Weights of a small transformer language model.
Size: width 224, MLP 448 SwiGLU.
MLP neurons of a small language model. Each row is named by its layer, matrix (gate and up: input weights) and neuron, and shows model dimensions 0-223. Each number is 128 + 32 x the weight over its row's rms, rounded and kept within 0 to 255. Numbers have three digits each. A neuron's up and down rows have the sign that makes its largest values positive.
Before each neuron's rows, "fires after" lists the tokens most often just before its 100 highest values on Wikipedia text that the model never trained on.

fires after: "r", "h", "ri", "ic", "or", " r"
L13.gate178:090125134106181102111167116120158107131141100171143097126058042166145157113060138099154162152110085124114159169138102099136098144175062169127121159107076137083085144108187150090084143068140169137167139110152163126116155120160179142105144119114078082074171133103142167091135173156124082126144092138081116110152089062082134107125099143127176126103145121060057123133156099147117102129122146144116119087171133100083077135119145158142132107165159077131142165114101190112067146082105109238137111171153114135164086167083054106114151159111177103195145104120110141150146122175162154093081076111091127128161131156122149137160160106155112109123113111150127158123116172108105120186165
L13.up178:144162130097075078105127130090123101112107092111175158150077161079118111093128143181115095169178165101209098141107100081148115159166181145096106143118206156124106174142144125144142130109108192140177098127151144156123164101157051125118102200133103141100133133129191115141131147121185177126131132127124115106149107161135141150190108075116124069123109149159106118138125119140137124138158092121128094122172128119158138106145192100176065118128118107083077144145185116053104185126135067181171087214128101149144157131120134092093154159194132109139126147127161162108083138080108151104121154153090119187129106092070179108097169078156110039117103153097121154162139079116115142134099

fires after: " w", "p", "t", " W", "ct"
L11.gate268:125097098139082110115175077135132077127108112133143158147084150144095192124064092082076079126090196138135101125139169120118098151120087129138158136124177173181150158123126104122127106125148140110100101147104096139173164143118074150089134194115108131136135121100099143103156153179124116126052135031155095191070108145082164172121090139128137128164126108076105122094113110102190131108175081194153136166098162109131132112094146175127126093134148122158102101148114139168080089099152089148153124156170152125181075141136131175131107164159178116123145140183079125125061082159063154151094168120156158159110095107103179148131123211064108152159154160144150123047101161140119126138158
L11.up268:123154101052146172124119123154119166117130201149171123091086092135117105185173165153068065123134147091168069074162131190123130170145112100115175149103078154121128128100132087165096057129122137142105174143092137118092177137152119142103146171117158173072169100112108098115106139152074142129182111141104152131135129110114178133155141149107158143162126112134146112114134100174154052134146107138077117142075109174152074126124096118155162107065137081165160116118137061126132165081091116110122165165158103161109096138156140169148152137114096105161103166100142130151158147052078103145180110113219059107089161113208094119146113127129117180162123074157141150092107168127174155085126

fires after: "p", "l", "le", "an", "o", "al"
L11.gate430:163127146109101115169112092156142134149125070129152106178133173151133166054145114167128163134112088085145144125104185089135059120142162093083130105107128151099143121123154120094125121107100149095124134085172112092088080148108141075068143155108120069101135127075150082074168097118105136154146164147154155120148143147135126094144106153154137101139111088118137140162153133163144053111137143093095096130100104105111163187124144114068169113098140223153128104054108098175109199172147139157139177138097116128135154118076160195158089177169204130124085147186144141126068095175105129138178129145159157123137114115212099147119130210145120138085130143151113093074175139054100145154132
L11.up430:149178162095126087152133107170142158183109074134161078125109155169144129145120138129128153140110075128079107099100162103111126126101134071127119134128208096166115220190120118105116071149067161098144097134141153144172098162096107132108080122084145129118162104104107076086124109122057147073135108147152148105140133113130057123154091125187133100123104120108107109148179107131124108133085119132088121140121123155102116093143174075158072118068134133093135089133171086103145158067146128094136123091117134116071084194080154172177109212139132093116154129136142205069133091098115120105202105196194140095163135086148097115067116156134107135069152157130114091126147108168100147127115

fires after: "m", " c", "ce", "em", "c", "if"
L11.gate108:099138162138145119148139191101185159131131201150097110144079170142069066142137145108174126103091138105103087147153092160090086201092114125154136167148148164100138130119136141161128178159134141126123117120126085093152092126082121080082075087171124097118141126065169115158107136207119101157153170120053144116108073137109113194133112125174132170114111120132113188103116066055130147127142079088132138161204103138130161194091176040130186126118164158106146173143153086060157158120088165146136149138179119150139115145142133049139170128107146158120170145080139155128123171157138145145118126110119121069162122131133119150088098088126142085105121154087141102106051130145121113128162
L11.up108:097126084122096144155120231145091163120107156167096098160148118164124111142075125108191101149139094131125105107118116081072110205093133160148144164154130098136153142112123131042159095134157156162159095150095155124129098172123142136095177127113162110105166154175133085134112154158092141141086088181110083083129090079138147112099156210146141130097150134174103159131119141080157130129067158089136100094127170124152114192100115149082116097122177128070133183164170191093111168085168106093119138121187172155111056117150160158121148071169118122160164138114103131151061128170119177103166168108128116092091135128100125087154122116115171112037183169111130136106132119166156131102118

fires after: " t", "p", "c", "ac", "v", "f"
L6.gate11:110110169162097149128071120070104054090061076153099146131107078118135124166119063103108111079131084072091160107155124160136113162101131112121192110126167173173148089115079105168097074093132120116150100133089168163166152146125202125138138145136118143167123147095130118167175134161171146182128078178117095162068098169177119105150128122167128201160157099174177126134094100113101191101168117091120119196103082160139131120138207156102072108126101161090162088135103118150098134153094126151115164031148125145114073120110149115172127140097162119130113129075078128106179147138137123144171151130110110177125116129114103121173070121100159128133124130135104162082129155166165123075166
L6.up11:107169091162081138119102187184169112128125105118123125072179139142114166064187128100101096122131099095077107149166119159140106165131107141077125131077122151127154139146138126112087111128090098073126114120135163114137136151120101086105082123145165148129148147149107128162218103166186120104125122066132059186121160156151132104152159139176155188155145059120115122182106164173153131130140128109123055198052128178088112152134149114118136101104152146093089144109180139145095158117120178177144129185133101193150126139134112092170132180085146131190115090090065110130133127143073126152181163150088134106088165135098163102082135082131132120133106120133084104122180150187145161087205

fires after: "f", "ro", "is", " com", "p", " al"
L8.gate146:132162168140091134108119111114087133147075158102054112161110145191188159157161132153086106079107132096127148151160138091171079107089126128075153163107142080111107104140088118147131127096161124111139077096154203165154099095063071073109111159155139122146137086119120143141109116123136121146093121163147162123099156133171094165100082176157156211132158087109151108153110118144109148161114148125115090122071141094135179176165087165146149091119117149158135108079160149110098205039116095108119121103130135096142107095093137160146163184136102154117147144141095052169114130172096210212156131131061093133143160121096065148101103189124156182138151118144068106139108125123125152136155
L8.up146:171160130118112132156110147093144091146122124112111083148104106094151147164178143195119048142147103108128118109155136111103121105172151165130091101100095097172124146124173125132091103069173149170105119116118152130103168149099115091135073163133149115127184059123113144197165163155094178130121142131127162189125213157083070080163081220089147137192109082107143128153151176178099052106120140131097124179067158104078108103121119137141175140100094128191125101105195113128125154143160167108172126160135112180095126144088136146172109161081150177116132155156162105117118159135120166134090146154106162124163068120131067172113080131178109138131095139092135080193147140109104114108152

fires after: " w", "w", " W", "u"
L7.gate124:060164121163087108109118109126141140140145147147107135127150155142079170119141079188075105169182141160183125143097130107090165138158147109101130104113140146218152110121108167054124183050161112144087166125113109123113131131157147118083063096100156108173186106105149128062076127160116129109076134087152118143082149092186114140176110160125113138139127104152134087111110123133101158162058140129113131158124118118111096085100137143093120087120160150111103113173083099144090136154129086143109135135108129124117078220152153177102080133106145194128091154067126093056223138082099170119105097114094118125135160164160136141109107141143077172120168159113174100101113147161180156088070
L7.up124:094087112110149167103180102145137148094137138160159157113149090079150107131104188129103093112108194071114110063135201189086156150097146180119152115158159132129165098129097113126127111110157086165121133178068130074126141115098105129096106146116037154181133161139114132083155152173133123123137122063098154109098108063101117173143102115147143092098125096157138110129120100226184151098085182153103139090073148108162147136181099115162147146102157150156123102169125167126160106155087148202089092137107108166132121116134138106088064116143065097142153133114112136125179171138132113121181098092052047133155168132131112155144093145105184155120132123132164142109098179065154153114123

fires after: " c", " C", "res", "oc", " ch", "b"
L4.gate137:151089073119095130166097131122121139128103156161087141127153146074105130151208104135099132050101118158078092139133116163139098108120154082120159168175151176073116109113112144113102147110169146069152129096108158117228114180132053156102199072142109128082177124140108124146161056222118137083055093110153119155124133132131140120166176167146148128124129105123105132154163106158118129100099098115125157127142085165132125082150124110104136108161151097114112125124151174155134167077078127099111104168205174141150134136091113071108159129107165131092131103113140138118082131073081138156142183115115147142108116119091141170150116100189120129087144217177099164081154154169121086073091
L4.up137:144162140203082130077138144143194115154127150123149096131088089059123155203111084105050171168158072104136111143108161091202186123161188130113152054113152068121124122159188087139078106115117097172150149119130131153057164064163161165102117148146121130185178080123117122134143081144110122123122168109105180159142133129115077077155125119140167193123118147127115120110096101120147123124145170086105146109122132117170131137128145138134163165139113102164167120133105142137130103161117126144142111116190167117073080171171149188093052128112156140155126133106184128129192124144124092120093155143144143090122071134138160111175167106169203117166127129115167136163121106122182158070106

fires after: " be", " a", "o", " A", "a", "ia"
L17.gate1:180102092142142154166109108149156148104144113092070112104136149142150104128133099169166156106209178105103190100160110171161099191185159185129120113133113068098167096082103141127067137144049138119170098128137158175162160191165121088163129126135162161060119091150139165148142164156080140123146133117131238121194185180141084114151122088168092128130105127120141106118093138164105138176104124054142136076109141099140143177077143126129111162156078117100083122129164144184136149167131174136144057154129084116107145142080166100148147144129130074113114087177147078112137152111106130147113191111119145143119154157137115118147181155096072126119139129137101101126160110175120125154064
L17.up1:155114052164124174143126113139178175135156133120103124121113135131090131150145111143117148176161143118163121047137095123096143196120108105113149090158164120170080096097096108106153097168120169099139110166127112107138145152141093091130154090087116082165110083093136081102139128170074126156139168136096205162135119155213134140148103104032190100065163151161124091151111195167137214191109093165120147100124108097094159197100146136109180060112133104138137177118113147161157155168139206159159131142181120115137100109099175158113173086136106070139136102131114124157127084128118118158190161090137147096138128093138102130146147098155109144074111128165138120129108104170176188143136

fires after: "u", "r", "ec", "ar", "g", "un"
L8.gate431:107080084124165113147107148110099180071150102124129144163134130086208158079080112176161169179104137136148094143191101133119084111157151157095114069135135153149130141133157169189142101086093206134082172179132136139082092114068169116127182108119119147048137137092078155156092128114162127144150128123117106177094127128147172160138127147151151160049147079146111116078159126050118150178086111123144141083070148124106147107130111102102112123149076094144127105097096150177117117109113145117138157133123147100142096161181112066100153098086174168143162176133131195150139121115146192134094084115157122173113137174110157138123155142187119200105089098150122129142088111184100142156190
L8.up431:154114111127140091083199118132141121145109113130093130171134162097132165155125179155104125111172107148117191134152176101146160131078072070068085127136151127148145091159183124172082093116096144084148081126157155171142119144090172152092092121054105138092082111079113159127104141097193115139150114151109125090131145086115144135105153110160084062099118149089167135116188109113122108213123128184177126065142179092100100095112106103093124076129147138056127135142098111094119115125131100088159058149157099103133173134135111120101111202120118158134118142176150122201146109094119225173091116132121125085138205146145139140124148123185100124138133170146073136146171123120073145110175

fires after: "c", "ar", "em", "v", "i", "es"
L6.gate239:144164149135097119183117089136172095139111139126101078147138102136125193114088128158143125154147092154198120113125104161124123147121090107107103117120188117146118200160155154113153145132178184090099090108091125142160120132167152167111136139179179139094179138089121110116146112143094123069083131110191103123182135097143096180130117152108146116128099088098167110156211136122102127114146122130054123122158096138185111132156169124140189087112100077128157155078163163097057142159122117084112159085163073123102135139145065130201116132077118128079172093114153093154083147157170133118073165142171178108098104076045137145085144100094128104113186180126089099138099147178159165139067
L6.up239:128144162128099150104116183094143089148091178102080136141163129143116174114091109177165112166121084148161161141033148139099148158089135144133147140149129103113108097175132109133100172106108158100186177161127121075206126097157182164133096154126173107118129084136147119151143106108119118076127135099133078158117089136118126085144172174111177124112128097127086115173117139085080162182086146137107161178130106116160136178197161085136130190132101114136131162082091097128145145175101132091137085100177112133162154129159173148159161171104091151108112163051152100117166199128110127105145161076091235113157151124135109110132100062085127117161122114142143149154176178051157137137176

fires after: " ", " to", " b", " re", " c"
L17.gate231:095145148120083126168100144164176067078157118089118174167159116128092119101135093131104120114156135094119192148127079139132056175161141150087157144160122083107126178167066173158110157100064139098128142135085129158169114199134116118101108188162180156110134144131111164123134146134106109091095124114177191111137140168110223088129102145098149101129152059099126130152117136144106074130092150118121204118140134120148150141094170152119156121117105100127071141122075146153116137094156152174079073101103154148174142120102106104171025132160103125147119098047143054148108130134132116124134101143135127123150116153141107079107110131111132097171095157142112160069110173156051106211127
L17.up231:135139147163103173144108153132140108066140137111121093152170169196088116210109084111168152102156183123118147089101113149127101125187105122075138150170096130077104104103091076098145136160071148095144164121086143125133095115098176135155147165190072128146093137066135076157201129115179099104171149191168118123181098112145166114100107168132118135080114148095145169095139176110131158111095108094178122132053156158118162171177137130118105125131112097159151080055115124126121173102131138099169126143129160149106130120142082145213102128168098140140163147140131126164129145144146108128063066161141094138222158116154075142117116099136107123074155193134154192157085116152102140139130

fires after: " a", " A", "e", "g", " D", "d"
L15.gate340:141145094129127150102143062151113143138104076095141063113161125139114142085108138086114116153123169156108160080084140169135122127162116163162147142110150136172132073113109126157106158203145175148140138135150105135150159139097106096058180114139108162111119097146126173187161122090176094121104155151200146077134148098087087146168148123128116139149126085097118067194083105133122110131111114078121150117083105081123078129080076160102121153091134108097122165153161109177177084116108140105136124155176145133065076130102183118092150108073058128091179146139134112160144086096148119150097154140059125175185144171120055108079109122041070088114143127128143132168049078117128167130139
L15.up340:105149150118172116106136144112140153179188134088101113180096145133162120102068080122052152105125163155097122100128126165104104096147090085149109138136118141167146107114151128124097150168163182162106140165177133222122153152131154155111126169096116153097132081138150131162157127144088126105124131172119149146130078153187134108126108116160135101099175129092190146150125114141155102130147126091046118097118129229119143142087052121130107056123115113136085162112133081162113141131088126198115150194161213114094112106116147087095160117053170207166164162137063124083154124140116121128115147068163197114165084077143166139137138148130130105095123067125121142138104087137168141126169

fires after: "p", "l", "id", "v", "S"
L8.gate396:196152096150150128173154136142119163163152117105085084138091132122150111138120111094102104193075074129166127120107170173140055078121079070144151163181150155114110124088110130111126118115097174130185133152150146141118145142108148074154120113082127096139095138145125112120090133182057096115102142127120140139120123156157147125132111144073123130180090147160142118105088101061079171148121170083098124149095095160117194093132125110117130102164188210085129158027190150141130105158118170165112152057173118121121155146135176135133149159142172187103094105128148070137145092124130085118107127081083140132153139107126140084121142114083065199146149123102162045092082119074133163153134
L8.up396:128098083130148135115129192152154064149070114136162099151024130137128097165104148136147156135180093107101098158145111129114143110103134121077099162144143094125194131130113170172171151115121193101140129100107122180185194078104093126186106211098117103103108141151143162146135186091086146078125094108157181121081163154141106140101102123109125134133083164107056129161139100075064188121115080141147194153128134106080142148148171136161094118119151130118138083133113149086120123074085171134139123121135167149202075116110131129161163108136164120103133145157114157159163156089132149150129101158085163181147153130124099152068065152110131121147095202100147100094096092090161157122183

fires after: "ou", "t", "e", "i", "he", "in"
L7.gate294:101137080136161105163135133136098107129145149075105104155103196163147159191137165108148107182198122069114130134072229134049182128136092123138113149147151164126108111068135178165147135130100092115168083114131098090116179139133121133135138099123116095115062178126080141161173128126121137142110104140127118123179144118171136128186111162159183094101149096144150093131152113097137115131193136188115097132094076099190165151143101077056109185136131165144066086109173138084176144084173084181128124121144140124094090137152128094093157149117119080166114108098127113129093137146157114118069040149119122124082125109093091091133117151182105168118091125162176174124156120093114136085139
L7.up294:128138076111156116126106132094103145124061186082095144166141158155147155143135147132154141131173136137125166142100137132112114138140129154120109161131131130129102170067089149045126134090116137131127090101149134118142158139136124124131145091073194177157105094103094152195153115091101159087088084217155091072159185148106131186124123129196120042111123084076117097135139154116118122120131108142122180186123170096184158118144156121112132100156151171129139107148140121126143107125191104164127106116127167173140100181108149103170146112141199114153156161182082180093135151100105166103136120072137081150121110054171103183096181156165108185193146194149202130137140123072142126135086

fires after: "u", "ov", "un", "g", "ar", "o"
L4.gate394:145103118156122112161137118143146076123140126065151131082119107204190163180150058109120132150118147134093084118124162121127123104145138118123070120112133115099056155095146118200130169151095198087085110135179122098148173186133124158118126079124090102169078108149197071133069171115115154158104120175117092064138140126140137162127077096134131103146091180145155121120101081200110132123112121183132109066089129175115161086154141151188179099122094123175127099082090113169189102149124156183107142108158087190137183111090098101126147159077140133161180096083164126198103156135150151144133146134113133114116110131112091107098130131166108077091085120130137156123096109151080175088146
L4.up394:086120091189141120127134157133160070094093151175129088151065130059163162054102163110066170123116124128117165130152107070126093104076176124096147124168122154140139110111146124242138188187140146124109065125150139108139127166108156192115138110085185107154172149112126106142099168130054093111127075104114117160168109115090141171157133137133167174118100157111044102105088154118121118111149139122095169171078141123139134131113164096081162132155153138129144182055170128077136114081090096171109142127178133174101102106177162155080154093188179129101109166100114103075115153111138186130124148163147124139170141125121149146187122097172128139104086107127130136114122163120086143101130

fires after: " K", " k", "p", " st", " L", " f"
L3.gate129:084146162144064155151115152149049122087139072168155134113139157122091127158197115149063148106107081170114063085075130117127089195085100236129077166121096130124135149140162102130121096093092095129104133156097118107158121141099073123172150136095169116136136148116092172145148131065125123162127083101105153097086138121106166128127160149104149151093102101141092148152117109115102121116123130195184106141128102140068094076093108065131157189147116128147119142166111129188151117105157116161131116083123148102136108132108158163197160193101137119072125132142091113170162053138089101120127197100138091119105099130124141166087138134117073080096087152141115126157138133110214141190105
L3.up129:142154146132110131124091239105082151202167056169115113146142183166113133069192196037104098113133163121162153093073123113073136140068115095123139127208095140146128188147185099170113122195114086080104138135102147111136096121112147089143103114086183108117111177142118125131108113101134157101111080196134142129084143074160121079098092183078157072181104113104106152099096105117135131130160166129154140165086090126121138152123116137109194165121113148134102163075046092158126063141087086147143131107137113130102080086078136133063111116102124159099139098121129127136164095167167173110116132128110131164103136109140137160140164119127113162103125099139136109092115140138120119126157

fires after: "it", " th", " ", "v", "ar", " V"
L10.gate267:170199143164092150168119120124169112138155114092164074131100155112149168117126129095152110121147161139171166142136047094095148080149138072101176119072107137136190071147133176104182118128148129130097142134068092159136105158096096205116129104150145106159136154093192082137111148133158166111073164085155126133118124116121175108131220128128139100138090092130139087142142102107111132130156121132133100190151151159166144210091104002130175155146159085154078163163196100143075148130131117092120143155139078096164127098114145148147186176181103110155130116103082119164118136147116147135119115137142151132158127140148213082171150126099087158174148148152152130147122126118149076138128
L10.up267:131084121102189132180130141162166111170084110149093114168172146118057163098179148143150083075133165139154178144091114118164143154144118158197167114095146216164115135126117084125174163091161111130137194097165082152125147137126139099148138201135125139110182138113099100163181187118138071113091160159134102133154155145130143083110132125137101210131126120112139116143171188095113110101155166125134111108123082177146154139170100136164140135086067193141130147133126078151101135164127112073128146173097135150140203139095167184099055110077150115118085110161092124106143181168125159187165102114121122177131136150089115131170179120091134103144101169124159176121165195088113110109146

fires after: " ", " de", "ist", " pro", "o"
L8.gate395:107157116136158117174178117062190102120154143103183139153119140123109091105098108143142083133099156123103093078117121122092148103134199137110083155110200107145103139150131081146181155128128120146172159094134117115068150171111169095176116110126036143148113132122118124094170189139139148086186155093132099081161173111163120165168119156221059130146159186115170099091095063061131081116095121143127106129132105175111119067113142145088153149157155123156126177134145147101080172133104157149189148120092077117175117123131129127178115130154123176179134135104103119132167125060146131121143132124103116152126114080116149155170164168056060160156166180120119121161118093137163171170113
L8.up395:124115120162166117150119139138051151062073184190112161105124114157108175166033180146088170129134121112102040095133146150172128164131134091137135134171160122165160136087105134178124108113107165111128121156069115124149141136150125144125144071106143102118117084116156133138185185140089183136171093083144116136139113115141102135162161083158123143128114116148123108232141043170109121085145157074174122194124141159147143101122145116106204107145140183113129138130081131094111189086143148136067140118130187115136155149113130150089143097174118121147145174146134158117130127151074127154122198202082128122190163119139113120074140101184143161178129156120146146111112133174114148176139

fires after: "ain", "iv", "d", "u", "ad"
L7.gate379:135162158146139190085149044146203105116134158135165109124113143123164120117143116115105182113100094085152102140160149197120135142201185107118157097163112137193087162133164111140124140135105126124149123116169079157124146164184116093070166068131114126118094132110153111191109180117077178158140124146141100104060155152139131142136087155152184155140133099105124154090126103150056146157147083130103117084169162137148108123094144127112102197128140154125115055149144086113157133113163151118174117136156100193095083144124155103156120154128110145101120075129140181177137207164090105130131130094089156096099095085132110118170210154101083115140074076144164105132105219089158107145112
L7.up379:100087144153145167147127126179125155124073127089168075100134113130122133186143096101174130087152154104078095163151132140167113134129181113102107169076142101141119128112165151113134121146100092076061137160152124111107124129135120107164136123105136126095160130163127082189129121129129170163142106115162122158101100122124124172102094194109071103101120083114035088134071108128110111165178140151188130121098114116079109167121050083141121093131121106181173188114105082163136123158170071068116150120127123130129174092171088161164165177122147105195118132121142133113122060142215171141115146120137118091076220123139161110147101081167128072100120135172110146156128049145164118067135

fires after: "iv", "i", "oc", "on", "b", "u"
L14.gate135:165099115112122135088067135135128140077131139183141121099096095088092184132161157122088143065093080107135103126116115158098089143183160090069140083186178149161098127075143119085124139155110151111113169191128182125136183147114162136100105129050093095137140170125092154117106116197075131091171076062121072153122149101081116160163083117143145123158153138065164128097125097117122133123164112151144115136172052171087116124149084142116091118085070155116080115081168128087087136057132112152143053148172084082142135137141123151136154120168140174150168148141130122137085122142125110098169147123158175072165090167154098134168167086115128151087154150133134169068139108136126155155176
L14.up135:129116099155147132095118191131150094058080108169106074096174123118144100107172113139141102115117114114119172111118135066139140104145114155149150095146090107113080121149138123135183091105122190126147140155102081157109101148133115149155133110113113085161166171190097143124131160105074183133137141105178114206169152114129121147065136114203090078075114123130056126152083055122185080202140164106139127117138113095170165125103116166089133102106173122159128184114166159116136114085216105139137131138153131111128184130152090087147135071127167126139162182117145134122150082077161100082107151153114119119175157130122146089111192095110152100162159166122206149129158116202182138094104

fires after: " f", " K", " F", " th", " ", "E"
L4.gate66:141133105122072084084135138128141093098100099104140188149136148157146166102125078147127108149108092219151094080067101107120134083114099113165161167130143180093132136089178139161212098144105143111094107157086098189182090156125059116107148119097159143140158118153112120125114125138168103140165126145179173149138157108115161122138127207133100157121086118114077119127126146139096151069103083150093088111179169135114135087150133059136148181102135171148135159113096103130120123090126127148091147156155181134206089142190115113129168158159152181122125111108111056127069049181091113128116088159130143125082159124086159113121127057112106082138085165081078165129142102169168096113143
L4.up66:102138131162130129171140127081090129136132127163090145063098157096105100115088119116150120076161160108177132058108134166151100203164096138209121116103156151139222113136137128205086183167124058123156140093119161163182151103149047112139147127054114146108171141141160121157110137155059106138113123094138164156060142135143126111113130144078108152094115109125145096122154136174146157092137098093158164094197121127133132111150212125076100181149117163092081126153137100117140124132137151059134131107131125094115172037122116153144185171151187149120123109184115143155080100131110165090123099103104096171151108098127138150118184115157121115143122124113093143121107102119208106098154

fires after: " ex", "em", "r", "ce", "n", "ri"
L16.gate162:135104182088141124118116158127117149135159083089192083121108121164141096119118191101142101124112101061115225100106152112030130182112121123115114128112146161100143154077142109100134131117134085168118103099167114126203150158171146116088172131145149165138183128105111142129089107089069134163140197135116084155153045152107191128142129148158189102112153100114104132146105018103096169188128143096142167114122147111107089130092101127093113102111139189143161116147162157131157123112081121156124108131106146112173082104120067046116166168127128121173155125123139162155091162098121176116162189134076132107132161190107098122088130100098115114105128201123107137163152154129105118147087
L16.up162:147140170117135181158175114154113177149099137113093221145101157071096082113138162111127112161119161127109098118065112104105091112124141150149143151112108117131124151071071149107050111158121061117158098158123123124116098162104142093102120158098113164131115113156148116144106153138118207073058097163118151072151090194150153190200125105137098139080112089134081115182125078110114127123097076153118115121169164097158103127060173134128152115075081157132152162106175058162066176135123090117137116149103204080149091129147150152177125094089181097099141099078170131167106122198123119119147153139105162159110136176168150118127102150143127095146094129140163150143105157159151125067134

fires after: "is", "ol", " M", "os", " l", "et"
L3.gate46:120108138169058058110123145173078125106091130158102055101093177125132097118131090188125114132118122156227109145124091112160098108130116108151128088148100151128102139107133143139128141169118071094162145083119090099145094162079110133110132111097156162108169149083102100156128125138118165075122160081128060134142103097154170105151120101093120168133076166128130121106148146078132125106107112071132130114132043139151157119107056190109123159070114094098115160154133083160158142118121140140135137221104126149159126193144152193126120089099151109210122082121128121210130109086141161208124153124121097143127055175104071131111082169111108140124111119189159143134152076102139101143146
L3.up46:138078210149121118063061131112113164105132048119108130132190130164160110102130129133109190138106063162074137094093125086088128182129122132117174186141053120082127055191053105001111136131070150104136109150101090171175077148154084118064116157079123088121126133139135125116095151107120163126117121138158126191163169139137113111106108154154122131159137160136149123096134164137090143158099157084148109099144138174120159074198149124112108140093147130109077177116079168133104148164133104096187144179118172143139113133126139130160118107124108123165128128178103165093084116143095104106193101087148122161173130079144120113155120115110146104158112149156166129120094130134162147125158

fires after: " o", " to", " A", " re", "ro", " O"
L16.gate194:089136105167129117181145085145131142146161112105156173144171125187155129138164151123115140075150151169164157063094167136117108166045069151133169157086148146118139160126127099186092130102094130077158139126092112107139079201087148140061168200124153153106138110120122124127155130088178137141155103125094124134142157140139090157199140060175117082084101135045201127079117169133143116091099120160173122152114146101171130108102088092103090183126139135177146136126137186069195159128127128120109117096149149196113132167078159075173141127112118139124128125143095094129106148107126145115119103096146187131133095083118106103156165151140038055166113083144113170122162091158124151129132
L16.up194:113143086084119179142111147121154116136147062051137151105162167129134114154163111153150096108126092111127128125132148075098139062115112086145057169133112085124149134122135063161078150111076122057097133126135161118095113140086088209160065143149131168051170122114120093063165093180103080174139130130130069147164127121178092117105082109140134106132106140130161070083136140139125132124093158079147153179108101108119130104130163171124088151192170097119142048123174138124133115084097112116134130156139125095080156102090111123128167141100137169134134113143095147103080142089108178149093043151139089110185123085094068104168133046107067115117141151140126149156125118093139108153179

fires after: " ", "-", "re", "o", "en"
L12.gate244:150163111107127146175148109148178042144164092099132177091110088177148133099102120156101107106200088192175082115123117144159142140118153134113120113106178123121137108089095112101117147087186084113170225093107122123102140145172104152155113103112129139115132139132144174162155131177152145136132084098097189120171142178094115201168122140147130140110059139167107048129121093108142117142140113130108125108052115071138129119118097117099126150076150113100116171143101127093133170153124134113163155133177044073124124097111139172167156120135112053099103201200136113204160115127141088086130187068123092131128151111074102111094112130140127141148178131159118149176142088147184147132139
L12.up244:118146137117150130146134163161198125081156084115114126112152122107075164203108148122078060133095091104152130158087162171153083090112121176117187113126154121109123131112096111112130155114103127036156113162158128091114135106103118109112097068117106136069184110115140135144145152116121077143173127095160130133145148166126146212081128152195142112096130103099086133141142156166123090149137197128173155114149170090129182138111148088096143158174107160115118095154119078100138132205180096105103167110117165148172173093105093115225153112109120118087117118169162174135075108130129117147121171124108079131158075111142141191126117080147123159095126146087140178077134144186183099193084

fires after: " the", "el", "e"
L7.gate110:162073145120161079150141114124173161116090136130090138184161145149140098180103146081117126127175142121097132127099223191148135120132125133131137157154153154141124081133112129027120144068167108109148103122136127113104185097191142155105185153123134057125067123156145079119149085176080130065098071193134127137178123169156064165123090102092071113083107098144120155177128162066110118104179144091111126111134148083158136135080128127103153128144137102154080095105150103092160093156186092170119099132138145133105073123073161113103106138084117132123105205062123167077156080127060095162127103127129126161105093139094118128096163084156151164104117149173140140179133144131136117121122
L7.up110:094170154112153135171112119104176092108102135121122128135198172168129170105111127166139123136156147104100111197090153137166205123159162122121162095127108154107093137143072152083168164134132155058157110161096090074118179112135088169137163057074098144054127091105106130164142061129118097111113149132172144123141098153124130159107134104126171090132145068103112128163114185119125093121152124152101158128178154126134112127144149161126130166141174075167123176121090152101197152125154083098136068139118150138117100138113111118118175179202101111102093104062126086146157173111094110168119107030109107157090166086114158147107216150154107102124080116151135153144213142108124097165128

fires after: "0", "u", "ec", "ov", "un", "y"
L8.gate26:169128061148092163139160141076168123188097106141103103113090135078169183099093115159206139108138084190116150080147183108118115117094114139092101168153100164123128128100150139100098107079106116116104082131143134137162083134142134128063108093099121087088092107121098140115083085107151144130104038144103073158081159131089162113130142102037084093123077154102126111115149078177150092148088136117161114115144127145128104100153102160126121098203150174137126165118112190135145086152094102119138115104119119156158147119130150044127178070149085167136130153155211139137151128106105137104139067105083119143141137075152088173117197086130141119145091099135070131107111149158075079143163
L8.up26:075104095130136180112169072084114121129097093062111095153039118086134102087066170149093089128111124123170148136123176104094105163125125147133082175093106140138040079135120148194086149181111137121108097131141084152142146120116195153161120126112110101094159099053177091158122119105107114157122060139135070169156146107125083164133123143135118115056117140180109128147130170127166157139126135131136115201110136155105107112160149115135115108137111088045138152061099149115092096115156081112106147135126126156106124101135122146152101144119111123147182127195128166112153126200138210155074095103109080083153155150110074131109165131125145149166122184125217157150119090144109094130142